{
  "num_hidden_layers": 11,
  "hidden_size": 384,
  "num_attention_heads": 6,
  "num_key_value_heads": 6,
  "head_dim": 64,
  "intermediate_size": 1536,
  "vocab_size": 16384,
  "hidden_act": "squared_relu",
  "norm": "rmsnorm",
  "norm_place": "pre",
  "norm_eps": 1e-05,
  "positions": "rope",
  "rope_theta": 10000.0,
  "rope_fraction": 1.0,
  "qk_norm": true,
  "attn_scale": 0.151,
  "bias": "none",
  "tie_word_embeddings": false,
  "parallel_block": false,
  "extras": ["capped logits"],
  "init": "normal",
  "init_std_qkv": 0.0208,
  "init_std_o": 0.00444,
  "init_std_up": 0.0208,
  "init_std_down": 0.00222,
  "optimizer": "muon_variant",
  "learning_rate": 0.00226,
  "lr_mult_o": 0.68,
  "lr_mult_up": 1.1,
  "lr_mult_down": 2.0,
  "beta1": 0.93,
  "lr_head": 0.00722,
  "warmup_steps": 51,
  "schedule": "wsd",
  "decay_fraction": 1.0,
  "decay_shape": "linear",
  "final_lr_fraction": 0.0,
  "batch_tokens": 131072,
  "max_seq_len": 2048,
  "doc_mask": true,
  "train_tokens": 464600000,
  "max_steps": 3545,
  "dataset": "wikipedia_en"
}
MLP neurons of a small language model. Each row is named by its layer, matrix (up: input weights; down: output weights) and neuron, and shows model dimensions 128-223. Each number is 50 + 10 x the weight over its row's rms, rounded and kept within 0 to 99.
Before each neuron's rows, "fires in" lists the words (lower case) most often at its 100 highest values on Wikipedia text that the model never trained on.

fires in: "people", "of", "female", "world", "described", "bomans"
L2.up527:53 49 42 43 55 33 44 38 57 53 56 42 51 61 43 43 31 32 35 64 49 55 45 68 66 39 44 57 47 45 52 25 48 36 47 52 53 44 46 40 53 58 43 44 68 64 47 50 46 51 56 61 43 45 51 50 46 63 51 59 44 45 49 62 49 54 47 59 36 50 56 55 68 49 49 46 52 53 44 60 59 72 50 47 49 56 45 21 48 52 37 36 47 41 36 51
L2.down527:51 42 67 50 43 37 44 49 46 55 61 29 49 61 60 44 55 49 51 56 53 47 45 32 54 43 45 59 41 46 45 58 42 48 57 47 68 57 48 57 50 52 63 46 46 34 63 67 56 48 41 55 42 38 51 56 53 53 48 43 50 65 40 45 37 64 64 44 61 44 55 43 49 66 34 58 38 35 53 46 58 52 45 62 46 46 48 54 57 56 55 59 59 49 52 16

fires in: "from", "at", "in", "the", "born", "founded"
L7.up603:50 48 44 53 43 41 42 55 38 65 40 65 39 61 49 54 39 56 64 45 51 59 44 52 53 43 60 51 49 34 55 34 52 33 54 45 68 59 55 49 67 48 64 49 51 48 40 41 45 44 40 66 46 51 44 65 47 74 50 35 61 54 27 43 36 50 65 49 60 48 38 50 56 51 43 52 48 63 52 59 45 83 46 44 48 55 45 45 47 52 57 47 51 64 50 29
L7.down603:44 46 35 37 35 59 49 43 56 49 47 66 53 48 50 42 54 75 50 55 48 59 53 63 41 41 66 60 48 41 59 55 56 35 49 44 58 55 29 39 61 55 55 59 55 57 69 48 52 64 53 49 28 51 51 50 54 69 40 44 51 63 60 54 67 74 49 47 48 51 47 47 28 48 44 64 45 33 48 54 41 55 55 48 63 52 38 38 35 42 50 59 31 33 61 44

fires in: "telugu", "important", "great", "significant", "notable", "bright"
L2.up1350:52 36 39 44 50 63 48 62 45 51 35 38 47 60 56 49 67 33 55 63 54 29 63 47 53 50 44 55 49 25 68 42 40 83 43 48 20 71 41 43 53 53 55 51 38 69 34 57 54 47 48 60 43 56 62 45 33 40 53 52 45 46 67 53 69 55 35 33 37 47 47 51 44 34 58 44 50 49 32 45 59 40 52 66 61 45 66 55 70 61 45 56 40 47 55 50
L2.down1350:42 48 48 55 71 37 46 36 46 66 51 50 46 58 26 44 63 62 38 57 51 54 51 55 41 54 49 32 51 51 53 51 71 54 65 71 40 41 46 52 57 38 42 53 45 53 54 41 60 39 53 43 50 45 47 51 47 47 37 46 67 51 39 53 38 47 35 54 34 39 56 54 54 60 35 28 45 42 53 42 11 56 34 49 45 55 58 59 54 57 59 54 55 30 36 49

fires in: "in", "of"
L6.up1288:67 67 55 67 40 39 38 29 32 44 54 27 56 62 61 80 60 42 52 42 55 58 29 52 52 45 46 61 31 30 47 40 45 37 38 49 54 41 40 55 51 46 47 59 45 49 47 53 70 58 51 47 61 52 57 56 65 60 46 46 53 41 37 63 49 48 44 51 65 45 54 33 64 46 41 62 57 46 54 51 40 40 39 32 61 65 52 47 60 38 35 49 37 61 49 46
L6.down1288:38 29 60 35 44 46 57 56 61 61 61 52 52 46 50 54 42 37 36 44 41 46 55 49 30 57 48 56 60 54 35 56 48 62 48 48 31 64 60 68 46 60 52 62 45 54 62 61 40 59 43 60 68 55 60 49 38 69 71 35 58 54 50 33 42 31 46 41 50 38 44 54 56 33 37 51 31 47 27 54 59 45 60 48 55 48 46 46 49 62 65 53 43 59 69 33

fires in: "s"
L7.up117:51 24 54 34 55 45 51 33 49 42 59 43 51 58 48 58 50 49 50 43 59 43 28 60 54 45 44 56 46 47 62 60 36 48 45 59 44 41 60 55 51 60 51 61 51 35 51 56 54 46 45 68 59 50 47 40 42 59 54 46 51 29 33 57 36 40 65 43 58 61 55 44 53 23 41 69 60 49 26 24 65 57 41 62 52 57 55 56 39 44 39 38 50 56 48 39
L7.down117:49 50 58 51 41 40 63 59 54 45 39 43 65 55 40 52 51 60 35 32 36 49 51 49 45 35 66 50 35 45 48 57 73 67 40 49 61 70 43 64 36 47 61 61 53 50 48 53 49 60 51 65 45 42 63 55 51 52 35 38 67 65 29 51 44 49 63 51 54 51 49 45 50 55 55 47 52 42 44 52 45 55 54 50 47 60 54 62 52 35 52 55 52 35 34 55

fires in: "de", "street", "road", "en", "von", "st"
L2.up1013:53 49 51 64 62 40 39 48 50 46 57 47 32 58 42 46 34 47 53 58 47 45 45 50 21 49 45 44 60 45 56 58 51 53 41 64 63 47 39 43 30 52 52 26 63 46 55 53 52 43 48 64 46 60 33 53 37 40 59 38 54 56 46 62 49 50 63 57 52 36 54 60 54 54 36 61 54 49 54 43 35 49 46 43 47 46 57 59 50 51 55 58 45 64 46 42
L2.down1013:64 51 47 42 32 41 58 38 53 59 26 71 57 44 40 52 35 43 49 52 69 51 53 46 75 62 49 65 60 55 42 37 49 26 60 41 49 61 45 51 49 56 41 63 43 50 51 43 53 57 35 63 67 45 52 51 59 59 57 63 51 56 66 42 36 53 51 40 47 47 40 41 54 62 43 55 56 54 52 62 58 55 51 45 51 56 46 43 41 44 53 42 58 63 47 59

fires in: "for", "with", "to", "the"
L7.up1502:71 32 49 60 40 63 38 46 55 45 61 55 36 59 58 58 54 51 45 55 61 55 43 72 41 53 49 46 33 54 44 62 63 54 63 44 59 61 36 50 62 44 46 72 56 44 43 49 56 51 50 35 47 44 50 59 50 45 48 44 53 41 70 47 45 62 50 46 52 41 62 41 45 53 33 63 60 53 29 41 58 34 51 44 51 57 47 39 45 53 52 34 53 62 60 52
L7.down1502:33 42 43 64 50 35 69 61 52 56 44 41 41 30 39 60 60 65 51 66 59 55 55 47 21 36 52 47 56 67 28 52 62 49 52 61 43 57 57 45 40 58 48 52 59 30 56 63 43 59 65 51 47 51 61 48 43 55 63 46 38 49 56 42 55 42 34 56 43 61 63 55 56 56 57 44 50 47 45 65 48 56 70 51 48 19 41 65 43 45 37 33 65 43 46 59

fires in: "two", "three", "several", "four"
L7.up1263:57 57 33 51 62 59 31 34 51 34 47 39 47 54 24 54 56 52 53 58 42 53 41 49 53 55 49 54 50 42 54 60 46 35 53 43 45 38 33 71 45 61 51 42 60 58 51 58 51 55 56 38 55 43 56 59 52 55 43 46 54 34 43 47 47 38 52 56 57 44 48 50 79 57 52 59 67 61 36 37 51 50 38 50 48 69 50 44 68 16 47 52 58 44 43 42
L7.down1263:41 45 52 44 53 41 52 41 62 40 39 58 63 32 62 41 41 65 41 59 66 36 46 42 55 58 22 48 57 64 57 48 50 47 54 42 38 40 60 64 46 44 45 54 55 50 47 59 44 56 49 64 56 58 43 32 52 44 44 36 47 52 54 63 61 54 54 37 56 64 46 54 46 50 39 54 68 38 54 62 47 49 56 53 55 60 65 52 56 39 60 40 48 59 52 63